Weights of a small transformer language model.
Size: 11 layers, width 512, 8 heads of 64, MLP 1344 GeGLU, vocabulary 16384.
Architecture: rotary positions, no biases in attention or MLP, tied embeddings, capped logits.
Training: a variant of Adam for these matrices, 6352 steps.
MLP neurons of a small language model. Each row is named by its layer, matrix (gate and up: input weights) and neuron, and shows model dimensions 341-511. Each number is 500 + 25 x the weight over its row's rms, rounded and kept within 0 to 999. Numbers have three digits each. A neuron's up and down rows have the sign that makes its largest values positive.
A block is one neuron, or neurons of one layer that tend to fire together. Before each block is what it responds to, as a language model described it from the Wikipedia text at the highest values.

Description: Closing brackets. Closing parentheses and braces that end a short parenthetical such as a year range, abbreviation or note, like (1840–1901), (R), μ_{0}.
L5.gate133:462520503512533501495542493489487513472460523469550509496561452523486507521518501480460509519509502508444485478501481501502474497452491480509535467484558470496550481516499444523494496506451467492515481467532525504520525491511524497482465504516463519527482503504517525514505438475484497455509531483488521461508518548499521472493478500524484487491500501514549508485495486512458481524490531493459525536551493557508479468493444504496487494478497525449466538547487469505482494474455498532476444516515492498478535465542
L5.up133:517520516552515501512445459487524508491488492498525523507485473466480522518504541497479465479474487518516457491496482481502448420500519478480522463498466513489494534497443476519499518480523542496489498483501505476501523537488510521503531505530503553501468505493493503527449507499470514502511509486518539513529536521468500489473496501481547470469513496480471531487451507530512536520472462516508499494506508507524496484473483483511513530474505490508499510505456528492503475496483499489533457500520490477468528551476
L5.gate163:546544509478526502504504515532520432506488505517482552498499458495518459509509504515499550488529511559515511490482495527475517473508482491478498467488463495519518485490487460506496522522522517535507475475445525517444510492558567476423498496485527559522508461492532501473512501500489511522469479512491541495510447487439530485481501518448518503498519511510453531472499496514517521519476526458486496528509493507508516503498509503489508493518493507497498474495535485521474522488476501478513486494539473496485488459523
L5.up163:476489497484508469487452547530524487499496503512541500462520504459519492515484494479542544474495511494511521469479487497490529521477506520503502472450517496491509447505455521483474533474541531534510509488493531491466488510550488499476493522475521523545537518509502484482449518499479480535458466481497491506519456483473518509496501468501523486497496469495508530499517532553528494523504447501477516486555503443455509455446506493483497494497486519480549520462489485507463484497530516519533491507507521473508474491443
L5.gate347:494451508527498499506483483518501493491427554495478468511508471474535513481437509536536494541502500490515492508507471509527487480516473460473495502511487527517499465528506503456510477495516502503510530507491504501525488509462525519512503500501532438490507520516476525526477535525500501473499486520483528497516486495510512462537493524520532557472466531495499521534513489520427526510489492496497470483480485486496493496528478470485468532519523511536471464475465480517554481483501534561515471496506508523450520482517
L5.up347:475494548502505500491499487492507550567465516435520559477502501485536482539473462516516510507522505550523496490507472528502504499588474508509510464498482516484528470481499522485502498499502513460499458477512457470519502560515489472554527517493518477505514477510469520511512461471481522467473477513504465484558466517506528493515457457495518530485527520532489458534517499522524456489480501525531488477502521484453519446504497471503487547484504477472544479493519462528525507484526532525536495457515497473483514476486
L5.gate387:520511541469480517506527489519448542503473500497488511495479479518457468500515485513535530525515430514522519498461490481478493473516493446480511500513504523414450506511484518496526474492504504508523497505505503481519490445503524522532521473502506487520469506467508515494502462449461458504479496512508485485516488515507515463523498504480491557444486499511484512496487536478504467508496490460480493530491484530463508515493463528490482505461479490528513482510525519511499487505483495484516520481471514495493509450482
L5.up387:512497487481498463519482503475475512472490509478517485521510517468520487519519443521529489531526526467456539495524498489465456467522512468528475466488514491526501459521500546471512534455494505483492520511500534446546493531470499481513477499516507525533512544472467508532541474471517483484514513528524436533481479537495461473538544523505494564488507498473507475546508494520474459476513461513494507509512491460507481527488484519445485477517486543490514508535482478488512452502518491518491500491500497505497485527483
L5.gate556:476469499458552504522509526475488485457523494498508520498498505516446509495485532535486534510506488546449501531503475503514564484512477464500542477506518475477533479486522522486465534472501490452513504453481523531518473470534523535519500471559497515484510473526519514493524498466482504488508538464474468478488426505511528506524464494547508489503482493527507486522484526468497469503521516475462538513507518503500512464487499531508513513436507519478492511513519489488519550499495466480474432489465469470457487474513
L5.up556:502501494492462505478494475527447524489499454487484530473464502441510466472515482485477554510483475531531471505516480470494486474536494502465515488496495516517512494432523483531492524520504504494491478498476475465464490483473518491518512466468471524464449513461530565454480486516525526503531493477515475476482569506495509528493519553460530528501500515513546495509523470470497488499505506500520514524499487483497462463483504520481553476464520506499480488528546514458493488477465474509542477508530520481508471485511
L5.gate566:538530528511531506495460494462500490511475467483493506510520469471503507534508485483525513507472459531504512466460471520468517504474489467517511437498457508473489468503500539510493508489479481517513475482479506517433480463542544500483486443525510480537531464474469481497549492454504506491475470503470505538474456520488537512496490494516481499458486464520486499503530485509500504508520494463484485501529533533497530474476486540483500481478489529467511498543514489534490501497490531492527483502466497494464505480490
L5.up566:526491485499509504512466499498487470512469492506521492465521504483455494512463501539522557463561482516487511495503535530471525476499524494518495457477461492511487474477460531467492563489501541504537503484487511503520471523504506488505509487481500513508542535491493515508487484471502461492500509479511526536436481491451500541499491490485588494502499494479508493506477496472501530495483441512489514497509489438559526491469488525508530520513507486493510527533530461489522510478513492490531484497478478487434461436491
L5.gate996:517508516436507479516495491526507473507485503471551518507449442486500507526482531489501471515549506501470494508497478546478515470501487479477522479486480555460506461513502441500515531524522450540472464460481469483496507480465539510485535487499548496495514462465510504506511500441509494489530496531492524475568510473492544494472520483509493487502475465492493493504515485470524544491464508479506477535513495511506517485462453510480512537490503486488529522534503504485501484492474454509457496487551511531499510483524
L5.up996:488507484480469464509458490529496493477492496495530489491467504511518499497514477501502500515499524501467499539501460543521494456490540513499480510442484516514509480527468492482506518480523485468503501454520455499558559547478498463504569525482464520498579506482594513485457465461497477506503480486542510519542491509442503508472548536527502509500484466456474481506488474501538517495501495479515512517547473458500514515466471541455490490484527519489496520500492513491476456532521472535482515464511496497489503541495
L5.gate1055:481509499452508471517540473488455525513477440490500552481496506519508505496488496503485512473508464530463484515493462519500482514443507496466503462474502493484531445464519473499507552506485471518501482482501503490515512519518554515507507456496555501518495491492469510468514518505516469464513486498515494509498461507539529441502509552477472524493493456517490518459512489478527518504430461445511472526525443508483492473458513525496498475518518449488516495515522506488495508497529509530522503529538465507465484509470
L5.up1055:503464500458474469531512494494481529499495493509490527494487525472501546544490504539510507480468493542455512520508477513511520508485546493476518465461525473517533509501471541507508571520545542506525496499489483471501509549495496490547478461503538543492506518492480511484514501525525464477490461461540491491494469520517481489473529541455486506518511498490505476474506495503534503517451479525490554502510505479478514477485482507488490487498527490496525481474512464538507469480555502519511491487520453470495479534468

Description: Closing parentheses in tables. Closing parentheses, and sometimes cell pipes or semicolons, ending short bracketed years, scores or notes in tables and lists, e.g. (1984), (18), (USA).
L7.gate1276:499506505500478487528507458502500475528485515546506548497495453474475503524474493499503439479527463504485495485471538496470486498496525478497494516501497523487544498520459491532461542478469455505442515525494517463504496489501520474497493495536489460484527482462459529502497499449516499520562485521453528474549450488487518478478471504467536478484490514509517476516518477491516506499483475479436506494524521473465497476495495515439545545475531501489522490490495502506544481542446499492509467550488521461496505481455
L7.up1276:491489459479461461538479497512504458495496517539481520458525505482486550479507508502484521508479586497514517483510523496537497486494449461486479491486483464511500525503490514495481485515503514490498472528539507443503505526497500511482481490517485482500504503503491511520537474547493505539506483539520522499525525527508526477490527511492502524481508479477446472494493483564543467483502529492474496461494507494485492480513472431505524490449514502527518481510470468477500456503513482483512512501547501486462491475461

Description: Closing marks after numbers. Closing parentheses, inch-mark quotes, or periods right after a digit, as in years, ages, scores and measurements in tables and lists, e.g. (1899), (aged 65), 12".
L2.gate191:527488482516487496487490496519494488528538520499548529470561506550522511483478498476518546516513529505519542525546498519495525524540556496465490483482497523488508518510512510481520496497511492516476456492507500488443500445497515515541466523483508469508469542534515479541508514500498487506489504430474539508556437507523550511555479515483556499496523483484452501460438519545486467543477492495496479500481482501525493463512485511513511489505506499560512479450494450513493500495513517479492507485506503477499487515490
L2.up191:496480465489515494514501522471513454510501469522465522466523491486478487541505507480520499501509495510543519456495535461469539458478450502466517507462503503488503492490448491504456548508467469503515494514508501501485474523496507494470434500496490528521478477509529549485491516471490469526516486478492495500531535515483516499505502497481540480528451486516473524537477507516477491461468486531515459486493472524478535521502518469516515460537492522512489439507486485504500505502493504492512471512490464503470477463453
L2.gate239:524461541503492492490482476513517477503481485497497493492465482509499510473483502479484543542450532533559473501498482486477506501480503467488505479501475508457539526476479495516527499492524513512529483472476494508450478520460530515478492466479507520528487514562510500512500517500469485496475472482508495514546509516469490514499514492523465523447490502483490510508538535516499514513487534542480518491486458545497495485518500503522452481490475521480513481479468520466516493499505469487493524516516525506471523499466
L2.up239:482510482513492543511484533487502527523503485520492460488488488494460486514520513525484501500536516501455494526479484507504491470504509509467493537492502529524481448508489476479481522504465499486499511532509490461516499514510495488460499513485516482516467483472518515531485530481477477533489500492524495501483463506479485516466514496528477497523460493474496567488529529506484503448463490462493461482479458531514479496503475540488501528515484534488513525504484539536535500517475514507485500483477478486512488482527
L2.gate338:496464500448465499485488489488483512527505544480532549537515520530547491484513543541499470491513473506481523485537505461499524509517528451530477508463530550467505473514519545540458508512540491511521495512549518550482521496489476480496507485516526530537504482468501490480540457479491529516476486524513513452517506540538490505425465478457448497501560503506486490499547489515511480478474496503536489471481499504492446488478507526556516502466495486492517495476502480546443536475519532460520493499476483520463486482512
L2.up338:526462451452499472517526467479516462506537473512474538515500492479505491501521477457502512473517535482497487481522504505501499467450506536522485518467542497512490483493500521520511508490535495503527477470548533518470476513485520508500521460488525486524505453482453505492514488516473520541486483499497548510508466498537508506465483501514468503493462515536536524469510506550533492469483502514499492512498511489480490463467530503487498511519473514445477492501462468453461508479521512486542497501565517476463531532523
L2.gate340:493462528489499506476542478518517498529500472488520494525491543556509496498521489509482530488485465520516534473470453495519519508491510481499491471544491525526499522530498461503498509521531504509498509497533493515498510507479471516495515507504473487477489523468533550487467475560533456510512506462502501481496504534495473513505495551473498519497525453530528526469496524510505517510458486462482540503491453508506507540497498507511466499486475468517469476509510484497497503446460462491497508484482469489469448495518
L2.up340:476433508475500459513508495492485502508452531494521530494508515448443505529498453509462510517561495528537511458488540518505516497499519501509461519477479513497506500483517479488493524474493496531545529490523483510523512518537477463500506485524503476494465491450541473507478496462495481436454509533507500488512472492492482538491500503496492472530546546486480512468499488521502455464533496444479556490461504475461497499543503493504507551482514520492471498482480511546529503514523515513553494495514516471514476495544
L2.gate580:516472519489484456506475504508574475511522520492498520479513487479474482502512483503501515508455490505520476488486496507532502521515502505505438528501479523457498513507478476516493452496512476529484546438501508500527513475526496483569530531521548510502518515487517482542490535513435546525508457506474527437498493526486467494534513517503501486504482500462506487474501466569532506504471492523514494493532533489483502525507430513507459523501499511514519503508491548494504547470495500503515514490522501509528497469539
L2.up580:474514518472493527444487475499511507489457524537518468490508488501500492464485502488541487538498491510521525465539472503475487496472456503502511499470505453527467550547522533466544508461565506515457504484489481514480520495513493516488467491555550494480529491516515508458516503479490506498487496597501491534486506483523496506531505499516495503502497523512518511516492482540492466505482501509514488469505510523527510466509533496505436514536458491479495485527499431544478471487522561513529544529508533537524529500486
L2.gate728:460571488531492470499475471541508500489496454485536513489500494459478475501490506533528486505475490521484499459489501493498487506477503511506519471488510492508504457505514464530532541505474518503526549455520451532467510486447563449511470531458519496521432475453523538468496554462481443468494484509489501497517485529458494482486520505490502551494506498494506468524497507484515484516499519471531566488489493484491487519468487473507519466483493505490509476517478491497510484473519477451496497489490501472530536520490
L2.up728:477456538537535465497495499517501516525458495478546503513512500527492526507496495485483518506509470501494535469549493481501499487515510541517497508504490476508486490494501493546458521511507480532471490498478507492498467532533492494461494477477487444511495509500529559496483479491455511505453477502496491492489494489469492536494464501515513530510518466532517489505502478532542500517521506515461473507549506513492474477462519474544500509481507504563557495467513500523476506464501505521513520512491522498496507543501
L2.gate836:514519534511529475488485495529471542487473509479505517514505474551484509483500536466497487509505469478506495488488475494430527516485500542447478471522506502510487513547465517506508524455479495506523492493472479508470507526478509496497471456525537495548480476492520551496473487452497453460484482470487519521502474491469514477491480528502501522506462527515493499473514543563499505541507513546521502468516530486488522512503538483529452469535516517495546462520538515473511499488505505496540515499477510511493487529497
L2.up836:489481510475477497461487515562512533501472518520535528472574497466542505492513504463542477494551517508511501496496513502476529480471505470481547489442493528502494513504519508466523483493510500517492477470505515443524497517521482521474535488525509520498525515504520500472471571475493479472525493485486489472541517446488506465479483488506523514531443554469427502531498522511502530532512484506486506492519477529469465468520518527516541479502506502515508476504502502486542532521496567526525461476527502568442500486535
L2.gate1318:485504515463509494480536473493522483498507486494558509482483554496499494497479492454485501510479505484486505511512460491494505508499542537511473476440499511509529466489491465471465512519478527453449482520505499476490477500503481504515534471489553493557546517508480482479512491489527531470470512489466523552495511560532503523469522522536497526514496490489491508482479508491483454458528488548491495467517477517474482470474466498503466507472573468505468499538490455496533547495508525520491504458465466469482498507509
L2.up1318:489472449461487469513493503482516488525526483491492507527486490501502500488495468475513508497504484490489505460441510503487469487497511540508524539534474503508509483488531465492515508541533448548482474502452517480470487491510460471420503475529552474480515461484466485471497489509478472495462498520457543507527507466484516478461495483511512482485498501513506524441454526497501505496484515518457536503492484489497501469549526517509528533525511536509519503503474544522550492468457494486512522478481496504500493504499

Description: Digits in data tables. Single digits, often the final digit of a number, in statistics tables and lists, such as curling scoreboards, vote counts, win–loss records and coordinates.
L7.gate959:508491489466476528456484503487498443494454500529459543486526467511477450486477517498450471479504510509522545489482529526497464506541486458449534519548478497462447499490517488510472498538500535541519528509455501465523502497574519509533526465497519539443496505487507436462514512521474524499490503473490526526476502477512529569481492496477508511521498510480534514456466498503510512491510534478486493540540486477483535478529486500528502467512496449500522548499492474484500544488519509509479538534534508509507514481468
L7.up959:482516505497478506517517506536515451466492499523508514577483505520487515516506532491444503469454517517511522484542444516489490526474494484485456520501518505453509531486508518514486490495501511493505526494470535489520488478490501538479508499468533496501505503480530503530489496480502496520467504487528558508513533489512515484493483539432510521524488546476475494499464527554516506494491518563498438452528478508477472534532457528534504531495479514522533534522488542507488502521496496494481500491492527480508483511545

Description: Digit seven in numbers. The digit 7 inside numbers, such as sports-table goal differences (+7), scores, and years (1979), plus weaker hits on "same", "also", "highest".
L2.gate56:495475552542502518462543488508494546469516475483506478479497499520463511495504520488507478514500513511504486500522507512478501463474489472516521522572469543508482514467441489510471539534496487511505515507495518483492522484493460523501515461472509494548527515467519509544473531475534501475525449499497549522457507492514509495504513540528525446527509507498533518507502493513496453506496513487489494476480517474515483493499528473548461523493501495495552466534488450518519499532522513551492515534525513523491491509511
L2.up56:499482467500446453521508468530535496516481515492490501485547527504477492527502503503494472510539514471493444503523497518495475490507472526535494504524515552471516524501491516502515520467474544512523484465489508496491495527505522495485490484522490542489472481482482538487460494510513499491478491515497490509503509493478531490492491483542495470546539520513506493505491500488494532457435475531518511472523448540506467478487508517490505494481507476507496531507506475513492554508529527479526478471525510507499508479514
L2.gate179:440511554471442523517517507501515469449469523530519532497521497483518499490528533497479504479525484514480537466519538520536502531537522498521552486523494522484483506502498480522483487482493489500540507476531497495528553495519514492481510516500524490509434497523490527506484497480457462528475494537496506542528503498539474493507506503528515473488492531509478508484457515520502510492535539482503526465531494510474479512509473533495522499521472528519512485496489518465472515556495513486461493494493516507531502512490
L2.up179:467510510487473496497508542518538528470495535546506490487514541504521501518540478498498489530511515487530533474534504523467490477489528511508560466471500488495486497459498501485473481516505493506513544494533477525486510519526497519483527520519468530553465457488520509540478473474497456500450470513480476502524484484518533538516532519515536494491504513517522517486426489527515488470509507499461524449543475519513477544515467488539489435514520468491492549487490509493519504485533540507490506467511478464479497533486
L2.gate261:519527519488486476466508508542567507475524491498506481505510477523483466469499530480512471526500484467496502477540485531537504515545517479491484503506447494517527512489494492505526489498515511462564517485467488468533486459503513512544497507510507518499513490466521493528497500480488495544504464524527498504498508464512488442488516514474529493491450521509519497464500516471504491500468562499494503527505516528488497485490501537517476477537517533468486474539534504476489445519464496468514541483506512486519525503499
L2.up261:491524485517524520462498533517504472518509491520514498555502502484488514501551496495511506495473525512486502456551493526548495498528513470508510486497496510537503524528501483482513480456526535494540475472469490452483497500508512525533514494499504494477522494478534521526517517489513448520485515513469507540503514507532513476500541532503534512466476517486457464524465477496483504512526524477482493486462499472481486504523499479537494514486485488522463454487501438512529507469504503493514478553452527441475490493534
L2.gate396:475526523509492432498485539532424489476494501497511501514492489502497461506489421484518543532492487505494584485507475511515535524482508531489495504502457538532501549493555510554505491506516514486524484466500484497547545497503507473508493526515492506485456467499510512493484488515512507507484448567494478480495490486513471528513474491490520551524478513526493497505482472486460503528517498542442506517492541468492516482477520503540454509540461518514555507518506489510453520443508469490499495523556494510504454504525
L2.up396:541473518521469429502444465494439473518493506510499468471506492498547492496495469551491490513501515456470517483516573500498532508543465495499499507503514543491523526486456498477518468447502512470514464497522517499484478498490496479487492556476505529512476492501537506474480547477478469494508508544481507557478523558497484486503520500523519478479498493497505476473496549515499454486455547439508522482490502509527479492538492492528518544482498503521517482528482511470535474518506488487496486502496523489468475473530
L2.gate483:466552499508452513559466500488483474496502465527528508464462491479487512476519516519514487528458481497513507519466514512519509516497481480557486476472493498486484512488489504511524493531501477518494526458516503509536534507515532521496500497482513497503510456465508489526526515459478502516506512542489531492505540532425503507440510492488478478499477468468473501503524509538496563492486541509493502481482519528485450517511480524561488491494530505540525494509505524485473512494454503464504490519493480480535487509518
L2.up483:457490483475489467486512505503423487503478480518525485474487514519489503490496494477474458549451514512469517464440472487506510572471498549515509444490488501508494512521548453478519534487508474531516522506467458513506511517489519503511513479492497483441512510483456524478483492500531551505498477505499506483491513514513505531480482510480475457552535481487492488541497496491494514472455538511484486475499494524473474486516525425503493499504516468493520460475482482512473509512524492512489495508475474485481481477510
L2.gate521:501502452501539507505469514528521508513463513500513469496502484460507487481515467512478485507445510485485509485524548519539513554522490519509494481503493510558469523520537506559496492527483501508518537507510519501538489509473506449510513470516501511485493478510500506535488477496474512474480487501550536521475509501489505506453513500482463472479456502502504484533487504492448478483550454528457512534540490481467519535498528537549456484509482546467461476551471540472499500479457477519509545531504537511498469516477
L2.up521:545524520520549456503522489534483518486539494513509457506464502497507520478466447474505522494491508473506564496516523528514541496537507514537493520506461502515478467476507492495512526535499537528526476476469469499534468434493484453452499478499511505528488489490437489541499534534523523517489518464523508506493480500505499550506498535533501478515498489480462483500472501521456442493532538527485477521507504517498483520449508518535495490502514496511482489506444560485483484527451522506541511519494469483454497492486
L2.gate1120:477510534476432472535537517528500490545489510500511543517439526485531496461484471498492456489459527516492532487499517504516479496548509487489481493525492559494520518500498506514426479505471517453473469508516512494476513537512473455474528500461541514525488493493456479489475557522484531537484491560525504514491525497476457489484523502533491471482480509515476446508497495521503493505472501526482502484493477495514453496543529459510511518500485497525506503509443499501459511506527477499491525500526462518490466513483
L2.up1120:516482475490477494482526489518446539524452503510503501472471499483504503530513528447520475493515514481469462468535499528474529499525514493486508468554486539468505548516516514509507468524437502464540460545496470498534547484485503504505535509532469510477530493494509556530482536504506500500474507549480479497514483480546524534475466542467490460505504514483481449531472512488474478508480504506500474508523485513483447537501460480482479509527469504516530499510520496493512504577528475496488483502483522500509481513502
L2.gate1137:473489476488546498552504547523505482517478500479553497511480510493558489502526477528497531502508498458472506498498535508539475490480501512463502477502488491483510488525535495492503528527487526503501491494460510513548515523525490537506511481498503506524494481491468518536502519489512460481507501491533518487464474513489446491522499530508474463471455528444492480511497504511476482548508501523511512518557456530486539538495537507460451456568507503485510501521459457477495531481524498516470553487514483448486510501495
L2.up1137:523535465489460461495548484467461482486497503430506506511472518495489484487509495424474503490533496544446462478511499504507514481501502487449537483517477511525565531485532496512450485522491507497514478505557525474536529495498519544522565466523534531504459510504507521482473469494475479496482472489483477496539557481482508511448497510494491448524511532534503498509514517506503501449484511490501485491491465525502504552496481466458534495506482490496542525514504509502497552525515510488498510530462481510595495502492

Description: Single digits 7–9. Single digit tokens, mostly 7, 8 or 9, in statistics tables, dates, durations and figures, such as 1.7, March 7, 8:38.
L5.gate143:519533512438534494511521519519480467512523470463483503484513488472494488508497494508483491521509462463499515495532494532491453548504482437462512486500550496527493539524468479513520475494513499528513463477545529505496503500509519512523476511506551527495468470508449485504481505509531515489498501481483488470465479473504505506503509526506491503550538578496477500491499466529483497541482535479476537524496468478457494515531547502437572553512453479542524497491495514486495486468503501522515518487508496503484522498526
L5.up143:510495505503479495478478482514520489471508499508528511502533522534520530537456523484551484478492478496496531538545450452491453556520468524493514461506502526546470497514530516577476520503494511510505492460476478480509553522495491520503522484488516498514526490485480459575479502493477504487491500530524497518481520449488472549504475502465470469512486523506537487495486483485544520514492517493528498543482514534468505486492458493525464555543521460497529526519527500478510499526483528531521513517489514482479497519499
L5.gate196:546516503469485507505482513531495495459476471481501512480517484528513458454496496493477555511485495519476494473472530505514445488449477478514513488503540476483474520480469498549475492485496522548501449433458470500504490506521531493483486471494505553509503475503480505512478435465462513496516490501480502506483494496482529493485473506520525530492476472524474497530472506490427464463462528505495467555536485515564530477479448500497499526481460507451497471512532497530488541485515513500509535494513493495544488531557
L5.up196:498486494488460523475468544522530463492504487449491484518509508472557498499483502496488490475502504507508496481456509490507504503477510494502533517485482499499489502482545515556519494512483497514476499487546434523534455493535497460496503487456446511476509491521431479530503499484550515491477527501487510499455479469550520477472483519491480482495488486490474499519507519501487475521510542491456496507521536493533487490494495526440521531499457454485517514486522493481520533551491524484545511488520490501481500514524
L5.gate338:502489507496489491519469542527486482534496475499539495510486470470500461479484502487509492519477506437504508479525527471504499469491522479510531504457485532493507531498487523540514493501540534473474495545486539476544486517505476544529504499487496509534444501515497535519490499497542509486511534529518507509523495465471509459482491468501486491522500520516521523436483501484459474472488488542478468524502510458517501457549467477513513496502426480509528472479494550491474510486516550469521537492530516476475482472478
L5.up338:496496538485473513525463514514491493507508495499546482488457496506493444488515443464512487497467487472473529501545500472485479448504479503507558511531495516468505471489486494514486492559502486485535472490497509468555531555541494544523540499487510481452477496523467515496495564505515492491486497529539521472515510450530528497461453514469459500560493487519501489530526481508521482510536472497553495532521493476510467492514531528450481525511483511497532536479501531507477511532508504476478522548498426525488488480545
L5.gate363:518459533488525490462519528499439514490485483500528508503482514539535493486520480523487548526480479489490460484521471490541518477468498505523504494534499463508533527489466527495517504563473531488469475481506464473478534485485479535520499491480472489463495461538457508483489515507502494471511493540485476510476455534523511535520515506526487478505488477490504501482525452479518509499502502461506505505483505510512466484475476486503486510433503433519479512503514471512497526510538509497502497478522472423507522487485
L5.up363:496526502467535535504501501473484478502485416500488499534510548485519554486481484462488457491464500507522531515508523533501508519491502540509510529496497490484497505451501503514508458524488518523465467487503471509463535491525455507534501498475493518492482492511482478487471488498493535492440503512544516483495509539523485514458528493494519459467483516474503516512473476526517482501470486521551500496477505499503511510488513482528520508503498494512506486483466471495483546465509490454554540498508526532530454543478
L5.gate800:498483540494478503479530528510502511508497558486528486511498473443515494527436476545458503503513466452487507506569493505518483475489524514505497480498495520498525477457484561493525468460528515476515475483490509492503508500487526503493505526528516502507454498508474535589492482515513519482480546502527536492519474474499468427492496501508483436501501514462466534508478526503437464478478480505510501495540454468511496503543517505495490539482522489463539505499492532491522548473539495542463524494485498464493516532482
L5.up800:495467499499520505461522552503558489503504504498531471508542516512544503528463462512463500467475488473498526504493503453497459515479538501494504497435490470494539523500527526512483465547521523464502471503476468491517502491504524537495486500523496508478474518513490476486552468476485490516491549437500524492506509501527506551454481489499524481517545494541483474489530513513501480519479547466490485477500498468516497514473438509488548516503492449478465484484490466505536533515496507502532487440485467462448527462492
L5.gate918:513483509466467473460437521515495494500503473513536541478496476451500484515470487540510515488528505441526509480526515489482507494525478453468471498506552516480442516527511521514482536533501481537515526496522511492542459527507463448519532500475527479499512518469517499553452541512490504488478540463528521531483459473532546463488493494518540553518492520515463504488535481514453516515484499485483464495486505493501503500477512515484463483517506506506516483435511471538425554515488527478511522486476514486522496475514
L5.up918:521470495510460510480522504501480509495498456507481470508485501531479503477508523469520502465473496498466441460520510471494506530516496502585495532522529477528464541520469505474535515511506485519474503518480505520534515516500458493484501498503520515477535468524518465513478537535501499475509502457507495497469479474499438491521502495511486516477509481513470496489570496459509556505503477472471490522461491477503509528469510501493504490491468451505440524487489488535465485512536522472548488522512529482472519493533
L5.gate959:553540499481425505500532453515502497525459516463549500487505498482517518495513546520516473492526469486484531433463480479513471501491484463454503504504485522474501466490484539533477507489482498504501498514481483478505455516475541510488565490485515515537451531557505558482489483505502464497479507496511498525519480490518554497507500479521444488501479516470548501525480479496481482522478466496465475497578458568506522527503493510471500519495512486482498513506519508493475555525508473533498509480500449523475473531550
L5.up959:491459511510484489497511492499485516522458509509521480479487508492491501564522513453464503423512516530486510490510496481484511528522490490453515508478522491558498532467459476492477468478547509525487523437468514476536479484533491438462480490503511500528519498485469478463485457524528510480463510475508510518563526485494507533509514474496488518498476536561499534498492490528547498461474513467473506485508530465521487461518486501489521493485520513500532494495518496516532541523451496516519512538520476497522478514423
L5.gate1125:550523523474469507506494500512439528496493498501502544504485484505521481483482503500486541492509500550427524503443513534487499520479464494481535488554444575490494508485501488490526481484496490498466516472485520496486482493526534511508528473506485515492497491478475592466504529470547517518469490500520504524555460511480544487500540486484455524449504488543512505539514506489497522493453500502507495469487513450485471491490546483472507496499540496483527463512492510523503523480493487484503479459445448510448492505487
L5.up1125:532514534548484507492467485513522476474496513491506511498522484553507472495489512477511498481507487519510504464506495495506494439500478438481480531436506553513543462462527476509474489458534522456491492525475495522486496496463492503509496495504539539515493531472510506503503512473460479531487497484546545517531482484480538498491488520505461534491506465531459511499481571484482489547477530460466469541492487497498471513485485508504559514518484510518487465495493525507501494496471477488509511500492467496487482487483